{
  "n_layer": 23,
  "n_kv_head": 8,
  "head_dim": 32,
  "norm": "rmsnorm",
  "norm_place": "pre",
  "positions": "rope",
  "rope_base": 10000.0,
  "qk_norm": false,
  "tie_embeddings": false,
  "init_std_up": 0.0391,
  "optimizer": "adam_atan2",
  "beta2": 0.95,
  "warmup_steps": 345,
  "decay_fraction": 0.418,
  "doc_mask": false
}
MLP neurons of a small language model. Each row is named by its layer, matrix (down: output weights) and neuron, and shows model dimensions 0-127. Each number is 500 + 50 x the weight over its row's rms, rounded and kept within 0 to 999. Numbers have three digits each. A neuron's up and down rows have the sign that makes its largest values positive.
A block is one neuron, or neurons of one layer that tend to fire together. After each block is what it responds to, as a language model described it from the Wikipedia text at the highest values.

L6.down624:414490498486497587475491521511509465486552526444535564507548425515516505520493467399461580488455527518496485436480500493440506391462497496511554504552487536478493575480508456586468515433500455537431537511568505507436456501476451525491493561440491448521502428423525485487519471549538468452496523501544483507467513523418495546525517497459432514483509475480461485528416584518530591526461
Past-tense or participle verbs right after a subject, "was", or "and" in factual narration, strongest for acquisition: purchased, bought, established, built.

L5.down403:447530430438591517540539556538535530493508522587522607467536460445530620457446385532456442566512500457410501480484456391568500519512554454462441474498458533405531465490546536528477521438511475451593441439508525520614527474356478547451533494495423532604547493582557526484492467496498487539458472521480576553466540525484614527559403422472499471535548615488518590534528505491469508528469
L5.down488:563437537491551521476552443552506590546524562537518559479502485501549518495540528483557524487420475505531409546491388540398515482480455503488483565403518423473525608471554538558542504487470431404524570635537458560444503603489547411555520489487501546567475531528497545544560485445444498499497480473534455514489443511523635566460466429525527472518489448478515492522447522526559487450520
L5.down495:459448505472587537490547489495485523475536494470557468539427451467564497481555482519611433499497486513434587541491540407486566564451422564392560545485542614542463410416575513456536591434508463451467471481478458482503532546531514431511476503400427491470456497526480540489468512498452444500452483472504518478557506454526471519432405415443477473517568473497466478479540452497519526473442
L5.down615:505483469507568482411544510508459503437454490507500487512479485532458488581443487439522463543442532531483528496443508433472467500497486514385496533526524531499518500523579529566458511521508443524503516462531481434462506442548518487458523508481473509489406556483534492562468480442554480464495458442538566475486525524540502553482452478494523462472562483475577487520516505525559539470484
Short word pieces in the middle of longer split words, often names or technical terms, such as ys in s-ys-tem or cr-ys-tals, ig in tw-ig-s, st in Seba-st-ian.

L6.down375:464506511522535554517430560560444500483541532572454592529485472529390543534479553462545487495530516554490517469467544497419514506486485472491476513513494537528496567483595538489583435550506529561418496506512560457476499515502543448445557463548587565474458514514406609421461530496520478492506564436486533473518478459531599490466480462488406527449549486564471393535312454512492584514461
Words about featuring, crediting or spotlighting something, such as highlight, role, portray, credited, features, included and starring, often in filmography tables and awards lists.

L16.down113:510534515534497527493486551534380442514462453479545489546444499499546447457427471417467501369522522507502439463517509568487515546518419469489495503579509521515427431585607429427494446551463481495555525552541419466558457600466506558601487487470502605459518570443516491481476449580551511500547562472462463500574462479507529499459540424463508494426462507452522413577566488413495561476592
L16.down166:475554515478457462596461469561512476473478585505609511593403417463436529432495513491480557468502522591450566563543463520487479475469625425490513447489548475522579453480525495485448483544516514448545581493540595519419458391429559556443474511516439534470387410487488519547427500555503571463485565492529552570454527429586453475555520412544527543499508485495556448415429482522427464615454
L16.down378:486462492522411569505478433528529542516479522493624437518507481561488545583410570481482609581448469504482481553539469473406460411490568534449563567467422451505475584492500536451469585448503511651544560560536479522572435495514514572489513477478461578489416524453539589517497482525527493512445474512521519463501479531544464515486580529458506365550462516494516647447518481556483494554478
L16.down532:529419468456488549507541485482518511489427489528488411524462375495413508449480569507477463513474491517513586504500583587398525570413499435501505447508508568497544474576507497479449506483509554481537464439551448583470523420420513467453497568482467466470467474528592434575553434510578545494638442479501549499547460604540517530475446467588475507431583488480568465530495509448524441544496
Second or inner word pieces of names and uncommon words, right after a short first piece, often in tables and lists: D-ave, Ed-ua-rdo, Inter-ce-ptor.

L16.down23:499519510515518519525482508457523520524471534466541551504488573491514557505471500502455505462459546441467464518515461485447459527456560521471536511471533578577543600459461521505576490575531610481508490498540457444511466533419475530475474412489493418536583523494443552469544542480392495563438569512425645468531541456565520577442522420423564530546491563555478520548438498484534463480481
L16.down245:411451514507559501511610526484586561515493455438492579586471545531439416486539518474375548456454462409521437464503429500469429495512501541467524555509525546486456451518500393581446508483546471528653489635441502435432467585559537541466475510535479549489622517481444559526525529572512516450541495377494462425483492493521495481523524601509525554458440495461455489470497539465504575583602
L16.down266:451471487447485459481539453519608573529472477485516490520523521518537453502496457543371610467482492413511576437484500566523437545544397516418586547506460406507517420449454439502456493536568577497523439498471507545465472480568472556551559542429510531568509480520511493559519531554581567453587532535502528495472533528571500486464510511451508523408490571555562429514371511535427591522434
L16.down504:552530464492491469472473520445511550395447442475510465467471514527421512428602513559582513429499503526549523585424524554546485532503471472475438501511506422426465531462524442549448503411471578589474595459539489480441420455485440434531503538574518450560502471414523584454462539563359531420568491558552527475560553449482462481487423499544407436495397502488503523462443410550480474449490
Final or middle pieces of words split into several tokens, e.g. showca-se, rebui-lt, occasion-s, plus "=" closing section headings.

L5.down188:526506555426444535530483413479451471555438437567517482503488481521533499452491593429617452471569509533553491489398427463454460521554546457431519511502491442495580612480531453391454512487501530565456414510520522521524501475469482407513500495498422489509519457545549588516527501477513565559505609448508481446461528492433488526498458383438570513510523515530485474507518461431506590465451
L5.down270:552532422520489469499617477455475445568463488474584476510451476512471489488446541477556487421537388455539578511513494519490490509477508566515625478500546597422496421527518470497505581485421543506494460444366510485465455502552508438499447585527454489536443485447563475493646432565459482451442551495535461492493460502615560515534541441511542514486487460461518560463488429505530430593392
L5.down335:522492434574539533555467468555526497457459476464378520489504475518448505498468521526486538503571524487516429478493515490519551532552467488481497533474520543503467522460515548583572517472486491463546472372499512556501562508525366454537551458430468454496471421463488457542514478456546500509436497500513454514505526477479452564560505472480501488554554448478576419488585521507471544586508
L5.down336:564525538538524452430466480432460559386507523517431432456469482448413532591476405492413469434522520471514461443533543511561433480444476525549468471448442511513555480531573512501534425439532476556499450504525524414518511443484567490525500529380458483504493478488522480485505434490458390482583482527511523524522459444485471498440540504523559508539532360409448503475512458607533528511455
The verb "is" right after a sentence's subject, especially in definitions like "X (born 1958) is a"; also "part" in "as part of" and "Notes" table headers.

L16.down44:652512530476471560500477509480537511527504520414524625548416511466534548427478432588522468613581468482497589501556352455444582354463509429493441533521464490505542493353492491517526523530487441468497544501551495452518451459496472536498567512590513432592496461494443542463481481508559483528534493525481542473566486593523485491521436409481542468515517485514467534445569418484524523459538
L16.down220:450533549418486541516455550484449517430422455463526607531330515549559469495572482557440615497479534509423456463458506418506471537418507479508517495487392481475486514623516494555529522595588459545572594485540530485524580530565543452517511557391597464459491477545475572531564509438458470571491482543485518511503495520399595522431514493504550481462545536562522488467530501507541331486489
L16.down246:504415482500479463414508442551408508512443463495483521550555465490613460464435419391559582447612456491443521534597494422442519549487537494537458554434552484507499503626554543465498470567449432632506547476487513530558428514515456472524442458534492540453519482528519558493498478456481480464510480535521418517515505603489496380526535519473488510495443462483518451496441473471465461485503
L16.down510:556535548496408503550536479474506512547475518558452506505551453488469501425477467521487489506507479450524435597493552602462479477445435488483459521514565455503499590451532495536513547511533498511465493565459455533565527554580466542499558535556544449561484484456462529479567502349513474415504466545447562559438530498496484469524454487472502473619423429505467461451367430558531447576427
Kinship nouns like father, mother, brother, wife after his/her/their in biographies, plus scattered mid-word fragments (e.g., patria-r-chal, ext-ern-al).

L5.down360:562384420431416456544493483579520587390544455510494538561550503413538442543538436474383442549527432543508489507464515481416454518397457494368507490440474425485380498624494474513453422606468526527448517566466494515461464524478462472472503542397492544491374579437517549518598398446556536521504531483500486520495413480500533490387515446494461548516502441485457505578476486547430474549477
L5.down519:521567401412463519513494560502411451551465482483595438633462654411549463533516543560453430446526471558530522523473467568520510487532513539527513527438506484559496484550461472373441445496543576467550509519560512498442597482476540530495429471500553506509444609551471488483414483468515571589557517560451534495479568554564490488618446497429509504532418489421465512497444582432511564475497
L5.down596:508558480551536445465455498482482570528525443526557532546524545517559425512446445510544516443531603517598453525536554506607421481432475467526464483427565544520420521496495492531417480442532448565612511569541555468450423580355554497558484473516572598461463514537421439482396429466573507607542457497546503488482564498477461459603522433552510462492464585516531469381563496504461521477395
L5.down700:516479470538492454500592542519337475445465427514527503488481498489577480422468525546529312506564602482488494489588468470519543471519485468495510559434408579530479516522608473506484452419442528494498487544500500487460488484461499470482549454385544455467457510483573557417473511502456522404422493511545508464590542446513469539424513559546519505419482490570557475495534496507549585559463
Fires most on the first name Jean (Jean-Guy, Jean-Paul, Jeanne) in lists and credits; weaker on mid-word pieces like ter, sel, PS in FIPS.

L5.down41:502516515476552501413460543425510540525572498467552371480477536586469507553505494483464516375477460404522529479538503519476428524500467521516580520557503520442457533465453517567572559488396506524458495494583577442402453418482511525551401466499538582556520464454538505516528488500556485470526471436455505485509444479515480536463484512532496526513546474518470483431563445458537567459525
L5.down339:548500495503507485440520508453476553529536478494481510581453390432554562536479539520483481461472551495554471496507512392598389470451387512564540510447456420528520474578626555546484509508544434537486426475451500413442517535510501458540448492524477528439591553563459508438485549444490467479527571544453542533440556476477544469536502480408472500562508505477600530462473484495483504570556
L5.down385:517417450491552532491593560480548574370588407536501550389510519531380496488504459484404556532560503480555491471528511513490477455434456484428485458505551517517476501504417525503539513592481529477572510477508489482513466509515558531512475448502508552453454468498488478470458451434567464469468575435435479483484442435484496424421528508479476491422531492561470502589545517553464550454433
L5.down481:456451528524568495564456480497461522489549535460460493451534612525455487475471486502481585491443451579489445510454433460444511457443500578530431524467510533487498514472582482484533448466519477516512465565432594340531480576517378496470501415486479582511427480553423409503379539484493520382488447523372469555473530514542583410509511549540494488453511415461548477430561465575562471474556
The word time in temporal phrases (most of the time, at this time, first time) and be after to/would; plus scattered mid-word fragments.

L5.down30:500484517447551487441462510447527578475425456511506541479527439555545544607485541553510425529529558533540538506584503464517580576491463478423442448496542518484542440487587499504515531404507617510475548474418490451469466549516433455513518470466508553447589504425489497496443458518522490475612381484551479480537576459454525489482486479547497578409629513496492524564488534529512502497485
L5.down155:503542501512505510524569463492477605487453473461573504472454499532474443520476478457507470538509576523462509488459495425523594487474531502472517467506494473557519529565536557465479524495583473437535553506537608544489473500543434514508474503438513496554529503432535495513482524441474435584494533492432487468485511458507414385441458438472416473429531473490533453540472450479496491455502
L5.down357:549521453433501517450450464574464445587474484591515526468544505486558444604478486527543493488525553556495521539507372373375440496588518505525583452450451492519435379519495468484582493579550504475473454508480529512502526482565524404521428545546586515436454562499571586391482469484494556571521505519533574445447518478523537559485474482489505439451417490532473473557550500574472455469459
L5.down591:433460482550534564538505418432565540480462416548566498510452531497496484482482530552493459486498527569472459461492557586541445498469494543475547514538551443445505522439465507539475482435468517586439540443498588457455525574577525469476443430597476567480519548544614447516481491491553533536456407409402499469503463520555430581507511533527546465446564571480500531471498513503483469507428
Mostly apostrophes after names or nouns, as in College's, Tam's and You'll, plus "draft" in sports or military contexts and final "f" in names like Arif and Yousef.

L5.down110:521551527492559481489560495603506474480520436441447451541546526506500490499501484493478496494533487467514515454536523456475435540435532492444443514498476429490552480525545584553475434474462571493536550450573469488437445476430393472493444522493475524516518513505497445482417528484465505482527540479462492482555514476441443494547585454537437458556481468511564481473579428517545554519607
L5.down189:525484512459433527502528519499510553476459434495513487559488453495495508559520579495458426446450449507561627494536523448504465579480515412497519425603471488498509510560570516451454543481518552500490490467517525556488569454490536479579513449438479496499583534500524534494499571481472541446493472471461521448528489531548446432464498515516441548445501475456500460466510492536630483526517
L5.down436:550448481435527439504526516468520497467528520470527559506453403595446526548454416435466552486431528490496530491435447489509473469539472571589516467474508525426498585557530488378502508466519486572502443530523462473455541505519501460537414532549526572526461472551453551608488452517570549430548504572495561522466603476481484533437484474556459542444507535519461500493460557545472494442492
L5.down444:527558549535415501511423482473515456503500498444474457523437368583501595526476487491500469530448473474420518472429444454602449416494464425541504441542584507558570511440489491483456431551478522538553615458549587579463574469382470449479502580404448562500573470472522558555448451522447452513481539503385411531485535531516443387523432432485510495491471552456507496485496486506527467489527
Fires on mid-word subword pieces inside longer words, most strongly "za" in foreign names and words (Piacenza, Mirza, Novelization); also "ca" in dislocated and syndicated.

L6.down212:625470493534513464517487507502496621517466427482493468525475470534477553449428558550471479568486422473488499449490493508455462438583518491484465555455572539570535552545440459517502515476496638483583419558524485474428405433363462527468546580484484488501518517592554500389494523473492546591452467462459500470495624476471463357447443493468533483541530433493549426512575497397423516473526
Subject pronouns he, she, we, mostly capitalized He or She at sentence start in biographies, plus He- word pieces like Hedda, Hearts, Heats.

L6.down537:425538523548586596486573567536547429481428588436490415586541538536530559500591454384502447480521580529481529555532542439505507457540372466435490554516457490546535493477405528541495510494540478522565512322547604466564483480529551540454471562503504448506439502569431478466572439476503450568531493440498535487480540487471464538465499588532466466354477488479509401526493496443478455518562
Attendance column headers in sports schedule tables; more weakly mid-word pieces like ine (Pauline, cinephile), table numbers (53), and work.

L16.down3:484459451496470450585470475511510458497512439442506510499504361491484479438550461655459499515600513373485500487530502474541584521530487479550514503483427430617515462488603502556531374523520579520409498522511497481465471555515469557566552531421549575541589501441487556503486496496547496457515534530500506443451449487568491420472427528500514508458466496495471562539437512505506461479515
L16.down61:551519482405436428560530511450466537516516584569406587518453452508557468461545460545564601425578448503447522457530557489473533494475562536511458491520431486519501554415522413529473459536460538504521431542493536487527501515548491464403689532509466482499552488319420591455550521468463453407502488456429473445499455587496523538498474555496588486516443531516511489515514557497534459547543
L16.down330:478574442421544498509466591501501506517517429525508463436521450490438569427555443499493556476531538490473461470528555449544458517499565416443531481413428563465530476372536443509558542430449490501494452405505542453570519377547476503457572543525475501454579480427485534455472490527484512468502535474437567435530529523501571489427456467480468541464564512498576370522508559418484544416529
L16.down529:642380516476468453442453522501637489515561450527481442472517466461502555448584421573502452600584429550410524512554510489453485516500438556528471520432590500542463584441565401559495483508500487488472487558478509510547474475381434556596487400503544457322524517545484573440500466471447549517563533509465488501552527553446495475465513452486528410525565459459497563476536528555543486545563
The token right after a full proper name, mostly possessive apostrophes (Ellis's, Garrard's), also commas, "has", "of" following names.

L16.down110:473471539368561537496494476507514494455432500502546412509478442418465521419486642521555529449487492519498531481517506598498471553479590393512518439550464517426461524484562486516472519500494493549516459537508523372401474509385510446553507481438405529481442518521557483555539495506403625529582506434507580479539505509575471483562529473544481443464548461486572501558533481527509502544523
L16.down186:569498527378505515410529505549527474436432455554482448491585403509434641519516612508492470561512545572477465534633452558447550551546569494510538508528461535525464531596428540516479563496571539486481532555500505446484539436502505511420549521520375529532477540581495543415476521545549527562489471531482459480572443533515536503552552547529557464573448436431583491479491434528436520528532
L16.down363:525435441483482494520472572489541468442515558506471538448485545508478517570420470620466519521465430454505466631547510552478534471556543525498441544528512540480428559565485519519496487625411517605444505445509384560579516530447575455444562468468490477530488571463446461481588490570423513539515430473444425522482417664475559489451478521411636534537420448499534494426512422422566497519512
L16.down633:446455513485514566422445370509494492409466415534542370569455453526488503458513529560555517588614541486411517525492493477515506540580489455490515456439475502459489539444467483561367495468545509494521515509507439550430563518426459543558571524485508446491560514567581424507526491562530534504508440567481611521515436534510539501498432487461471487421562444507441570527487483457501485515433
Non-initial word pieces inside split words, mostly foreign proper names and diacritic-bearing spellings, such as Alepp-o, Sv-en, Por-ę-ba, Nicol-ó.

L5.down55:451489467498546465544511592500436521485561534470464474475504553463417504581491525415406524399464557455428512494551511482482438455481487477541586551478477435506423496579497583496520444382497521566447505553439528469528470545526514467577445507492480483544485498405545464411484437522544505485388499526524397522517587494534530441527487578503490461426423462510404494546520482515469568511506
L5.down242:469396470482470523512549431536613394434475512414428500507468517536487563529423500533483507598514600484473481493573554565519499521505491455474456455444518441493469475574579496499476577627436595519491540524415548515529485493403447540440455521443503541582386538520485481487498503484539403569511493505424474569490437515497457596485501464427541528486467560515400526493513454503433540490509
L5.down578:506505486423499456503472491478553492435478475494527488599460441513426483561503481513534459446524557423482527444522526485530476469422515452511529525474555457525497496548570468512484492504541481532484523411500491444468536464466504503536522523460482494515481486490521507537474482484521508529543448513502512484474477478490449504493546507527446472505486532564446501505487487557533494523498
L5.down590:409485484520503503508492561492573532497487500623597550476486424512540475514541488506488468520439428468481525557556536487550534423595508550484491542496521558496437482463432558512479415485458498538478553518377487503518549501579598502523531478425500537495543478532512528509468561607507507527554434469412482441497465482404499478488534541529530510540543457497521529585576426501592458517546
Word-internal pieces "ro" or "o" splitting words, as in Came-ro-on, rail-ro-ad, torped-o; sometimes month names after "in/on" and table cells like BBC.

L6.down646:437447546549499519476493489472455478491545440516476500484493415459463509533453456488492545556496481506532447483498562414492546480508460472498502498521514507498542542533507515541483497503464460554453439444501528511401498504507441486491517535527482504470455392423563553526508528530503448466529530521554544433541518514418536538507475481592429476511519534508499566522515490518590522520490
Verbs that introduce reported speech or claims, such as stated, says, reported, wrote, usually before that, a quote or a colon; also weaker word-start fragments (prov, immig, explo).

L5.down280:602482446482426532460520482495543508576567556528531431514474517389577575528399552539431492562512515569512437472588412409468546524501447349538543440597521452455514520517536419487385507566510612523488580507445591486445429676514486487529504585560525505539547491472522390475460525509526530513452500446501416522423531539512502494548519427510420561482538550526541539527507528378443470456507
L5.down530:507452441581543500530500524469560403506497514447478520533533448505461484474544561495534579533437475494486402490468442525470509458511432520578518441454568472426492478390493555563533592497519475505480437483569480416482601420501471535505458516549408369608493561445489559606501549499442548477479421487453498476466479519447516537466483550459537529499529512516550433439530503496570526486485
L5.down630:505522557497544498508511452432422541492428560416473560553476511471400541453536506568452570459544553573529413514543542521479475551515459533491568520520591456517527449492545514487484521455544581521548563444548494540465494440476576441498468514445469494549530507467515525498466553437447582465461529536483400487479510505544467455535494466493478519592540532466493493486630439503534568516439
L5.down655:508418632514555510466566479534539523461544444511475456492539447455403470538553518538425492427492506548557550465502542552438390547467521449586454529519577642499422563465555366524414491589440448533609552543525568497466495442487531436509476405508468539483517576428493527563470503505516525533498494509517576501475557500559560505516604463541573433524487498453520446523543494506509523416449
Kinship nouns after a possessive in biographies, mostly father (his father, her father), also brother, parents; weaker: & in taxonomic author citations.

L5.down131:509533447489512411482569476427455484540437633428509463548539496518535484527482457562433509448440455499493462621470487569534533493498505524523489597451536537492548524523519498530488502503373446549436421499500483561448478575560490523455469540560468480542519526404508505570497484533461481442461475602511508550567478485443549554426519487517507495478472461514453480464442465427479514536463
L5.down142:548511541555498413544610531454536474442580560534539396514505519504564535542507504451471524382493550389410497487658484542519491459478541569494450528416592534508517425447390517583548493515438472532478473496519538432499494628526568585505509483502468456553450448427495510657439519447540497451521562433524541506507439607452671571501550467520418461504443440403477538494449485486528477565491
L5.down539:557508527477589535462534633483488476434498528522463478402498631496362522482517463530580431552501517445464509453473456565536454496455547482547565511507545502485500519511433457461437494465578482470471596378537539549499473492513530489487502461526496567450505533440469444551512440534540562514480468518480506501420494520472513451508541561463516476512492395498595508470578495506465515450583
L5.down639:505463504459385485460493410522550578412550459463412458602563526470472443501492509491484544611417582595464523480483568606475517554478574461467581616522512497396471515471432510530389486454496473519535493487580510563483440437466526499428428420426478477485431523562524523419463475497521527609465565525487383538566456418488487530537507539465472464541533552492539471505506351542583542474568
Mainly the word town after the or a, naming a settlement ("the town of Kiln", "a town in Silistra Province", "the town's heritage"); weaker on scattered word pieces inside names and tables.

L16.down210:529503482462517432486540431542525492464540479531458473536530473550528569475520421520541458470548499466499528454437620545535449484475440545438474538479540573474467525333457447525511478455508489431475447565509488469491462525497484484457456531470454472467518500526545442487479467531527487375485513506542476504447499556516568478464510496459481431449541514463463442515544514507564498575505
L16.down353:470433467506492433507493557492507457521517494514495460502424494479492500449462564487493506461484542491485479511448488534524464472527481481536471557442501547506501492536471554506526575454436491490512553513401454542557497555551519526514483503497508527438526476466578345492506510569497511580389540517489537494519515472487510482510523508493470497532430531485446464499560578460500519463517
L16.down396:499449531515473450478406572465453464488601486437486469482428511447452496513490602478577468427569585405471488495503529494457458507562502516554523508488458521546488490387537493534514500462498511498547465494467519546519480457495471557471419472561511466508510495480461459484484464519565482496491514478537458491553517482546548467546469516473484488542503505527500479480614456519509449435528
L16.down564:497536512512523506505522485521487497501527491480508471480496534513522469482494533495512517460492509526497504509451510505482492466500503517529514455517497444478505495488503499548509510496469488509520526512486473504550521510521501469510431488512511504455493516473537468504518509495513485532427502540526515503526530495489555520487517515491506497439478555495497469503628533513506485502491
First = sign opening a wiki section heading after a blank line, as in ==Biography== or == Reception ==; weakly, sentence-initial He or After.

L16.down312:516526504493515517628546515509528496488447617486506423468543557440534532560535574505434462453522561538522534490552487525389518516557493493533457444383490594474616514517549483536463460535503505415495474437434536496522520446471585443631469540464500466568508424500480485475455461509564575524376359521450550471525554462561486553529546475506541523501497440565490435501496535491521523457558
L16.down431:489414461448510445572502441528539478463561513501480530481439499535498374554523527494509471557561537553565535525403467568521490476481442530378469510435499421494517546359495503508596491430493530462504520568478582491432550519562509506513545492508548481421516450488502495456516588508483508473513445503551488414482562518465441543487501451449519538448525439506513492483331643462558456432533
L16.down434:469468460510480468513509426514501542521449619461436506487554559538526486517437491490429463545451444490468473459506507457527480403592548443493577478424558613473513471394434527516429532600535511530566492439482481548567571461520573514484510539466510454564559445502581551551485530484456419478511459456528477453459517522522487528490553512465422458499501522476481458573510505448478534458508
L16.down453:474491450567524443489510527506485452486416480575515499622526453486535493426412450566459455442468461441558454535544508521501597549446430426483407478458470594581493515505480426490430524630524489398491558382533444466543455404554447496548468431513488546475478514528531506432552457461538465550531510521508576521528503458462541531490458477489504450439485522486535445343500563485511526538449
Tokens right after a subject's name and dates in biographical openings and infoboxes, like is/was, an, Years active, Died.

L6.down689:523542497569509521477554588443445474503483477452481510489545547534413418461518477477480533517505498477477401555485516521363494608533552475440509495464480462537573533474543556546471505500494538494491496482500463489485474417526448468435538445476433473475518512495490494492527493451555514497541458501438462478518542509485485457510495461479480548511482453526527519505608459436465562521484
Pronouns pointing back to an earlier referent, mostly "It" or "He" opening a new sentence or paragraph, plus "them" and existential "There".

L16.down138:462423486463576424460540490604464464440431517528417498544477598413507483492530547525512463480561468530490559518457526569469426529563477521438449548462520536375522419496476535452528436472519473510548516498520509497471485478499514599511505551525493471496565630462470451406542449472478538540560594597501485598390529463521496487452468521474489516429444502514513452548541495473538421472406
L16.down164:422477439512470473456525485467536547518420482557488463545471519454477545546538455483557556500421418446472547530563424495439484482436491514482533457480400533483589503567507400531545462509515502543433430515545551547567511573512438436482461453530460573465472549541453485424484518509416488503426486432507491500511434485478457498471550456408571544560457483459455554468544432526459511527548
L16.down417:587525434442487543483519492560492457537502497572495531470521457431519465503530531557519472481563473639443542606464537612436493439474463458527484489522452451428461533509461531512583467634495447538490466413488327560594568544543447490511590472531487574514522574550455492419540489476447449533474542457532568579493471556467502543474531504452555504420496527508581429488455495410444437455504
L16.down466:472447458426505574492466493499512489456486484581449543520488598448478537429545438526542579510504579513493506480534569522430504473474415484531452456522604531500534456448508635556551468403525499589498431519503510532424545550560406412438580540550434553499556606544532438495472472430514480422513519514401454573559580530562421534463562503482511571526531517580568496464579444520515537550578
Word pieces finishing personal names (Gra-ce, Bry-ce, Mon-ique) and periods or closing parentheses after years in citations and birth dates.

L16.down67:516575451476521550470471517486500533518429509468497451473480562464548490521500434425471490558529494522488511532454510515381503518525642490499528501479495529500585510270428510425555450457457480478500528481444561506495486462496487495416482467480491474473508546594559503567504527503439402406464513461428553411419467455547549429571440537476473524558511549484520547546569526567475685553526
L16.down72:516536483554544519501384467595478498549432549520611502498538531521519429596512585617525382539527513492532444550566475452525431482451536409450498479488447464532572474524512527420532488526508408561508533574472460480486596502569438528433521430455557523493576520543383443500353533522439468591441479504497477544468495541514507566471500469516480466474487499423501510530457338672454492489522
L16.down204:479602521464515540442548568474550544502414408529492453486491537567535473518492596534527607433467469482556460476522547488603475476555435486506570429456481547494565487571410480533449574479497511450515416482436487383486444571494555433457410542575530460473485429517549525446468419556421535528468518440504467425391546495417580523490452585499546439449519441483488544529539539608487567531602
L16.down467:476434517545509308512426507495457532489479443546490593501420544390443465471495502440449589496539472559539473499485515572528500469507408545507428481438524521462561541346415451463535510468513584570481445520466472590443561552450483506513574532474553479580449463508517456542624469540588586495531527602495557438451481544427462455425541548464448452417497538478554555560417490496552558491465
Field labels and key words in biographical or entity summaries, e.g. infobox entries after a dash (Genre, Education, Awards, Resting place), plus career verbs after "was" (honoured, cast, elected).

L6.down595:463443482465494424425484551514464556450476552500442448499488458483514573470559522414492565477490490537582546519482498550457506554431511481560509446509574483512420437603568442555462477463546476441492532423479528439433601466513544474442506537438499492520487500412389445424404465475479494458497540414454480465461504508463353580517559519476485458450599467528524509433524530571582496489491
Word-ending pieces with s or x that complete words split into several tokens, mostly names and plurals, e.g. Hop-kins, Mupp-ets, Ind-ex; also inner -ens- as in Liecht-ens-tein.

L6.down530:536512416533491508473446557509507515409521471512500454475402520555472485534484496445534585502479502473513545491506594546490465602428530502426556534502570498490472499641533539492513473510578527480449538467469560433467537518506502447467557518414516511503505535434434517488457545452585552522573483419472485510560545514485411615550439518505426427491595448443474505472482465493527531486522
Mostly the first piece of a split proper name in lists and tables, such as Bel in Belizean, Bor, Bas, Char, plus CJK byte fragments and scattered role nouns like president.